config = dict(
    n_kv_head=7,
    norm_place='pre',
    positions='learned',
    attn_scale=0.125,
    init_std_o=0.00434,
    optimizer='adam_variant',
    grad_clip=1.0,
    warmup_steps=271,
    schedule='wsd',
)
MLP neurons of a small language model. Each row is named by its layer, matrix (up: input weights; down: output weights) and neuron, and shows model dimensions 320-415. Each number is 128 + 32 x the weight over its row's rms, rounded and kept within 0 to 255. Numbers have three digits each.
After each neuron's rows, "raises" lists the tokens whose logits its output raises most directly, leaving later layers aside.

L8.up636:108183099123157118166134154178110109122158155109027100149070097147119100121145120080109063169120107129103118130105067095112070173138127104152188140151110157100098106095134143175116068112242078088116164105121060119160117136140111111127141155076141100116118096166136135125119124116085133132
L8.down636:133088122123141158092102142149103163181158131111135121116139158144101119116157129067147098137141108088140146118159187166123152176130131175076127107150081132123129155151130144052164171095095144209135095162114134150077129119187129094086114161167112159079091122167112117145173148107075095163
raises: " their", " any", " promin", " some", " these"

L8.up1738:108177138123122070105129153080164080069114097123197137137128090145134084067121095157087161152154141083151121120153134076129072066108143141165125148108150172168139111170138164151128112123171140112099142109168158133137130185050086084163126111132093108145178130100120154152151165120138166083
L8.down1738:107117172082128088118130119131178111053116107116126165117136077120077124145210088124121143088106143146166151105174135141112156133111139145133022110105188153154170122149124155085130111131143119139204180132123111169152172125181121109148141162086107133169150148120146120118143160131177154121
raises: "illa", "era", "ional", "eta", "ence"

L8.up618:139131163111084144154139173154135165142137097141105123152082119112209159140174166108128105148140074120176140153152052172099109114165112118095135157155129095125129101141154196126109132184162114115102148081152085129131105174207138107106192096147143128183114127136076098185139106110134083142
L8.down618:193161156140152139147110113167126104109189125136185112079120185094150125140162085100147067101156100147151146123088075129156153163191125075117096147094151111107154106128119111131057133131153124162163101144137086160132115088114129091178145089157136085159133071113105177098167163119093112128
raises: " September", " August", " June", " July", " October"

L5.up659:071165147180187140154142107152146185110084145130134136129185116138159110094144158081106112137113097083147144169105149204157105080144084152120129138151176173138078115212163098105150121114153132163093096138093116129142056117132090136143197114111100150156107081119120129135191137091147111161
L5.down659:095118111178159078144087115088115085181137145147170132096108101145119116111132169137143057099101124088113106152170114075155104137103119143150153189159126113101130173061116155136131112115110097105156126125087092085184095180129120125145091116108191155076157190087105139173131163128131099103
raises: "ering", "ered", " up", "idd", "erk"

L5.up931:145170109126170121129067182099139129107123096095127147196138127145175131109126089164077059138124108130094172139152129195204114093168150124152129129119118164118090074103112150160145175096187166064058114118109077129129154117161090130145139099170162122146121165111125181107182154073057161113
L5.down931:143123133173165078092122165151067098060105124080149128118134077104108111112166104152115116128140159097133069150138115121067121191158134175185132129088124085174098105072096180173082050137139144146151146113126150204107120070173198144195119117106151117175144180157155176084132128143098101110
raises: "ities", "ist", "ists", " rights", "izer"

L8.up1222:124051124114134087165171131112109139101117089141124096152132119146131141123161065128148122158132130114116130195100095168128201143105169148150089163104112144160142090098145147088099077111145153140118119093114160123165108102123202095135110154083132195162082127160143089137144197075146146158
L8.down1222:198170143116182097161061155156083177119114175071101093133118178051188116074125156140091173130155154158148152158121189105148076089121126162111132117150155124181109115121138155133165153129120108089173188113111136182114106181096116129179132129159212085161101135059158177123116130147057163142
raises: "'", "’", "',", "]/", "iving"

L5.up1445:130127164139041071147182163100186147120124077070122148107104092147169105103099121140133110146129130078124124152193137144153111152153173119085117104110175129119069162146157205136129086050194112143095101115098120130123099112156163080160202080146167210144078167177095192164123133126134160140
L5.down1445:144132128218110145152134042088116101139146109082105073118196127132127159169070138170171094153131156107125112069079120144103143157112120203142119126150076119104099130145146165110149105129158129171150074110094128172131150162144073089200158074131141170155120086130158179111125079086097122210
raises: "isters", "ist", "istry", "ists", "to"

L8.up748:119087161126084162115128090146107084106149097127073182170136109083109130089155099133140091098126144146103123091113141161077083109105151096154152144139142134174140135081101163118100059189144159198105142148167123159080095151126176071170074134182114056100139134103083107175125117088104103089
L8.down748:209128140111111091163137136101088112124169122139161149134071210086119162131107100176135108103128165101151140141176137157126101157137116102134109109130146136148156128094140140182143192114094165117111040123167129167058111091111081046139088114097139138164107079147165079139191132132164121117
raises: ";", ".;", ",", ".", ".,"

L5.up995:179121110151161135162158137178139138111143174076112138170102091124074136088132020098118122167154138079089101139163117146163142118140169121092177128124187083134097158131092132110129142144153132145127123128108123162123109119112081137110134142137146106110101067105101120169102134104105090158
L5.down995:082111122104137172149098139119141190137132146150210060165126173155183138140142186091123054085134053122151136111089139124098161193110113155113093075150138195117179170208154187037144200166089151159155106160120113107081165121131141132046121185091110185120180085142062090122202166140079117157
raises: " him", " them", " its", " those", " longer"

L8.up1324:166179142115110081119150083130147173108121123148113073103099105125156065135127156180101129149112143101139124138099119152100113186148183137106175142102127138189096085140121146147106121158157173165133136162107156165155139155108172138132102121144058137192073053145032152176136104095123130174
L8.down1324:199151118135199127151131170222162159114113116185154157051149072105110075144153129128155148098147154124086057090189119145116117132123083149137114185106135175118093117139124132139136134110144170143123120109173102172130101151130142158133118101117125083152111112195066064071061136099137114201
raises: "ol", "ols", "ets", "on", "lor"

L8.up165:075135130068122085143155149125118071100164092127099115098125119085096160144068130143110157135179048165066089161133107098148165134146092151155131130174137182115169161139108127143123126172189080149164136106180109104195082122138110091151135110104114142166169139121090099180173123109115170131
L8.down165:164119160153090129196107109156128111110130111136050171203085146098108090082123099124152159143175117132117159158093173100122125138093078118182151112100117091119148111156118144115166155147114094107166131081196063187154099122194085156111085135116104100129112086114106096147170095085121163150
raises: " I", "’", "”", "'", "You"

L8.up1168:193150119127149123134147127176151081126117102116127141086076123106152155083188154120154075085134110093146086160073037093146145170060081139174116130108092142190196112128114101088154121176144134147113142168137083103104073075078149101095114158110121127101160050165142170141129139085134083116
L8.down1168:106158132178090128182138160122120113124108115164079100102144054139165070091147179148125130118134179117138087168079113057124090067146097154080180112140140092130135129123181089126098131090142137066108120134102088080162059158135128136106077156100177093161140155200128117106130110088117175136
raises: " were", " are", " include", " contribute", " from"

L8.up1460:133096177127057182188101088151156141112142091127155160169124132139138110082187080155123115161170114083141106086123151143096124080117099121136129106094158143114097075098142139087067064152140161143160111149158085138146094142164146058116080173161086118097136142074113139147139132114099112155
L8.down1460:168130143146080131068177132117078130133160124175101132128098206134108138108091159162124108138088164117187149148172127168142131117130127113147055141096157111141136156089181121154101169128108142139124097123153087120071094118076101102103114127122153113118119126122139099131137134130156084109
raises: ";", ",", "))", "2", ");"

L8.up320:073156085121161132170161107132114089144193139160046149151096099186165122111129098142122102123126110087125087096177060113183105247158166123150159119129173124195157158126088115110161110089117085112179069146136094084118081105121157111050099155067158141122162148143108147100141128056161073131
L8.down320:092149090109105136119082134088125124128126136175110138122116075119146094158157065085104111170100194141083075127139113109183065107083114159193152135153145137093180124152152129081131165100160060117131110136185087121126065141131200082106090144163159146156164148165112170077168107106125153136
raises: " were", " are", " have", " represent", " respectively"

L8.up1489:116084122126097118142108122121139132085118139131123119139139114143115154128147107147074069107187156142152043175137121114071180203100156134152119095149124143176147079122144177147201125155148125105117136115147146135182106075155114146087097163140175104116118120138148128128135139136105072173
L8.down1489:161132113140080117128110162142114080159140113104099168086133079148129036098088187122145119171097164140151160050161163097107150143082089152122149096115117153095166110134177166133133114099202057102137153078132144112100125094163098097124143144140124117127115147183131171146103064131134172181
raises: "ists", "ans", " rul", " fact", " forces"

L8.up1772:119098107153103147166075071128130146098167095119122146162171113115059158111157065071057118141114099124107147103085137145142117156114087156094173162135185113116137137171113111122126156091109197100100117174117170128146113105111159104164144112118154166166117124110091186138196138111134105090
L8.down1772:058178140187165088115125125208118153169116137098190140100074088134135175128089097071130112129149110105127133073127112113152130103135123186129164152077087131164111181111148184112118123180089204096133107114145102161106121136068141106136140103161121120130093160118117153160132131118143096099
raises: "aged", "ered", "ained", "age", "ering"

L8.up1195:082083095162124174127115145167157151155144092127181100100128145070151150151160106159049092125135119130162153148136127094102149196102116148100203141138101132182146075113133104166108077115166132136083092090133107137145102117086129163098106147096163136128161130124127111123114134090137172132
L8.down1195:107128178193160118108168106149185056167171135141113105099145200127122143059134144143124151119070153178180069170146121107106112207140183122132137058023133122097110144105141114166088114123191107118161182176165175152117109131115180142148109120152132084124120131113100113193131101133154131120
raises: " of", " Of", "⋅", "bury", "itions"

L8.up989:051074081107162106182122074156154133151133128123151117086191108171145161107174149144153079105100095134124150130144134083073069183128136138150115135145108156169152159082093132116116132065144158094074129178106140114099129116173068146082126170154113118062115094078172115163116142060096135172
L8.down989:180124124114134147110099110191093154183101121148096157195134104178140140114172071096124115098095094105105165135110184144164154144157194106115143113191122164088141139146141126075145198175105122173142077076162099162105184097175106114169140134081150129118114097101114099132126083172073104128
raises: " the", " their", " them", " his", " her"

L5.up831:161139182127122164122171156139125112164178155084146101115153111115150143103182102163151152109172144105098111122088129116166048168101104145125133150110130117150156160158089136089131108088206089125086083143104087146127114105089176166120080150104110148122155123109099140205123118166118111192
L5.down831:121070077100134122158095142149119163147140155116164148161099115170160129150154136110119072092099120073146138109122149086153107157114184077124185091170104161107191155193130149085107144160100143042143141079097086160090146144138090175106124174168171195103130111147158116161167121065091139124
raises: " these", " them", " him", " another", " this"

L8.up607:167132157174046103172151172159162124093132146158078048119121108074111109122114158130147064117094090098153123122057061040188085153176078135115144143151125159150169121075134128084142103102166097097119084148128069163139127102129105163115069109120136120137168122137086120171176139123092201151
L8.down607:101119070151091132118194175080094174164136082165145209032143029140104085157130120132110143116112140083108157157137145097139113109126059151131095062100187140158148167126144141056124140129147083078127090146104109113138074114135137096094136156125132191110140129136111075061085131107170116152
raises: " include", " were", " included", " including", " have"

L8.up1763:158169099121086130074128157090115150083106122132144094119130073136151140164211111124107134139127126135136122146100141110136088125108103106169190158120156125132108159173169169156140111136088119126126148106180158110173138133139182153182105158123107084118187133112124083075115079133094223117
L8.down1763:111171103139146149097125097182114110160114123155230110095211044151126164177133133086094129166098138114096134134248143168163089123185086202176181151133166130140138157153136089059073147179056168098155136135126102117098089171124107133128092125043116113168114088114106076137080126141155109197
raises: "on", "or", "lor", "ida", "ell"

L8.up1543:163150146097093095108073153099108169182131097113108122107113146146101095133141125160072134151158111131126133109136138129128065156139061151131072152175130138201170103105146103116109094175106147119138154106117162112151145103135185131122131123061115114149202091148096087172120131101124116012
L8.down1543:118107110124075127157138116112097132107105144137131093089185205213123120133144113129101166097131214119152086161091124115120122120114115122104125098160146101176185150162118155111159125134120148058122145145099154136128094065128167202130198137131132148130120139156167130106014152135155086144
raises: " of", " and", " to", " from", "d"

L8.up446:127136171194146105140119140170135149112161077127145182149139123130170117094175151117152121151081101103127099155105142108144093139139126145111142127131145113078153095102126148145131111161154107152094103062135088172099146122120121121079129135137116110129115132069094120153117181163142155114
L8.down446:156114181167113085174161190166110157161173134176121170095106170120174160147102144174140165111120153157158119149119116103106127104129096101179116122100158075113149164140128116123093156167141154133137133153128153147110137062107093093109207121159097135093110166109113133160116129096081129219
raises: " early", " late", " August", " mid", " September"

L8.up1767:104106098128086106113131150107167151132124140105095177118089123149158112160106095171108075143147040158140082096134073093139154137057108163174124153095081191120156071148103104083170126153148118162133152130127089118147108117125142114093150145124045073137182124126173125102122139078155149111
L8.down1767:130134129083063134141119130114078111075168160083131166152094062070097119080168099141071143127188115200121134128142149137157076111121147121182137093151145082153082088211102134139168089165121107106162136192150102163152171127120134148131163162095158110172083081059205144142143119132103143114
raises: "s", "'", "’", " himself", "ites"

L8.up222:156144109148141161132150113155109094142184151117108121171109102163146152097165127103158108127142162140111123144118095104164087227140121163101105124167174131162144136102061103068119167121163095146124127128147145142077160114139131142100107158110146133050111097139144195206116135074135162119
L8.down222:077112122102160154103105156170104141153118184115144116119092106120137079113129139101153123099139092129223128125130185077139127143101169077100166079176110173090093127179090210108103217156126130143123133122171100133081157157129081120094131146152119177125085102136103119106139163096081077147
raises: " their", " its", " the", " these", " them"

L8.up121:157147093103137112132086129172131074120161140084108128126082105124120158155152086092090156115129128140181072126142088227180153193113125158136166162156110135161128096114066124125181123135101116156145159110147126054136072125166116083088041100060160049109147105149098111163120114111141148141
L8.down121:133072161197105135143168166131111139109131130196125196114165127092090154093162142141174126113099177140080113116115067081103093123101150081126115163152199089116211135129089138143088087054130120083108097137137165116089090106093181138142142092119120210152110115139075055148108110128191125173
raises: " of", " whether", " if", " about", " to"

L8.up896:073107127174167178113099058095124192142184138131167125160123123128114146166187136150157147149093117083175116122044075178131129109121137129140091108163123146141123167108233132155121095125093093174109067126137109121091125154140078121102106184156145143096089151134150141184173085148145171108
L8.down896:126103120152198155116188156135188116081150154072067136132111158067063108113122114114173127145064129156157123167199099112062143143140161110125156082110150125060089156169129127131092082083151123103109181119147174088206133109096126128056088128147125161151137170187069105100113123073140086145
raises: " of", " population", " diameter", " Of", " length"